Weights of a small transformer language model.
Size: 16 layers, width 192, 6 heads of 32, MLP 768 tanh GELU, vocabulary 8192, 10.2M parameters.
Architecture: rotary positions, no biases in attention or MLP.
MLP neurons of a small language model. Each row is named by its layer, matrix (down: output weights) and neuron, and shows model dimensions 0-191. Each number is 500 + 50 x the weight over its row's rms, rounded and kept within 0 to 999. Numbers have three digits each.
After each neuron's rows, "raises" lists the tokens whose logits its output raises most directly, leaving later layers aside.

L3.down307:398567384489483484453419572470557576524521460586548427491495569487415553537599470588481520543448459525538457508516458519550574449543514437591524540519456451525472560473511478570519560486373522517527461481430551478493474547552383493380477443471505487481556552413477449524545478535543556487438470500456576460552433462521485486455557613456452552496378460479544540347480523479526458522479435556484537516519552452451498527427482429510469491468519509469538460487501536512531521503539570527510431586444529515520466541489645504516502480530563480507535542505456555583564443431532438472
raises: "е", "а", "і", "н", "assi"

L11.down426:560453535425528528562524494447486405436472422546564554469513453468545439563491477459472483522465426471529517559443535424481400504502435523601494497530515494399515428542554531467491478550513464516416605512473451442560549538585600466485505549540521457504517501597471457428492460625553534512524435470561466509491536472513445539501582493516459520486503581557601487548499529431446498576501579560566508499481484485521539478516459412588525460546444576434586481469481484482482476560503547559407513526509372465448491462468409374581537461424489378486520467514537485538490518580507459555
raises: "ould", "rant", "ably", "\")", "race"

L12.down137:455453503469426547439511474553575451476492395465570577460446505544499538417558610521566585549521510497443452486488489360582582545558534589523526492466525522520569466492508620477569448493442517491535596519471592528509403503448508530517524419504449521551457535466532497475556395391400542519525503411521589542530411470448496511538490533456461431431478423445549501496474450501476514461557484537476463452522490469585460454445536433455482457518505498431436467578457473528598506500469434550469521558563538622473517479456517551493553484530479588470519569436569528465449490469461495508
raises: "t", "ts", "ti", " way", "ting"

L9.down502:496539504482417573501541552449534495472526512525543581508505458460494505524412472509508539513564514539425521512481541488546463446424454453466561549538504601493539474468420428495495438546421579573405579514593445446402575526579518486524512463457469456435455443600487505410552486480546548553497445499503573541475507481510499540493521480500517474443445534471498506471515536478521508530546505473548549492525470434547654481544486456723509462475501523449562531497509534480475488524527512529501401574442459432358494476421506351528451485572596485427474557504539475501531449494452540491
raises: "ence", "able", "ent", "enti", "ably"

L8.down94:421448475494524578503555429607515461520539478480492370549554612485512508530434537563448459463552442418499447520407514478449434491439511448527459478462548475488494490505478450451468428504536528468574555415589483503429500518468496413511503518497556559425447492496580532497564524492553462360523496477525450522520478431453569490529505469456539520548507567439465427520515503487435490479556530512474578547612533440469464500500538437445573518587533538493465537532444430566529558514634525449499508571540534489503566418490467510430455407556524471667419489535533510496474539505495520613
raises: "ting", "light", "st", "tip", "fi"

L8.down196:548530460519570533511472522612526568467563415508451538524478551468495547463541487486487481499499412484556465442526436598513537485524461469491454381438447506525437472470495449535498450467586468556634503498524506484494464478585470517512507530472463493500466525448451480494504458364464493461541676529442518503529555611540397538527512559560533515523561524388515536516572549520508525572405448610524502508423454474505435428523457491567516475498612482539446461453556526521468452518556488437381494449551550461470506513509465514532484649445387475509496489436455503494522444500472567506
raises: ",", ".", " of", " in", " /"

L7.down429:511502395502559500413541481444533421435460484572487471528543538490443493482507599511441528525479537512535450586503497536535466348470504463427535521515550530494575531427537430499474414576422514564493496453499468479501511416554535457539576580573500460531450441473530544454537567560458522487528402559504522562425462481451477546383501522568512536537533448503504430427597575570533553465569544477444550505511541501411455404567533520500454433458427493507525455483537563456536494529471454499524521530463431550461407523585476508518489445448515520370454539428506571597541459502479614503
raises: "ar", "er", "e", "ah", "ev"

L7.down594:468508589486512532575462407508510495480367526586516455525480464486501458547394434520557456475548531546594451527533488595505400482476475553434485537471548417491505497475567494482496568496467457456447512439492493460537480464518485481518497478507509359441521491485600473490543544496555527429493408494492429480509510388483466495589476535413392537497520514402532636471525428560541541546515407474536504498458460479492503520498458507439555538515486509533432520605487490596531542549450529489572472568493410514588481528504566442442545518536614585427630539461522498456563523506513541459
raises: "nning", "lap", "ling", "ll", "lor"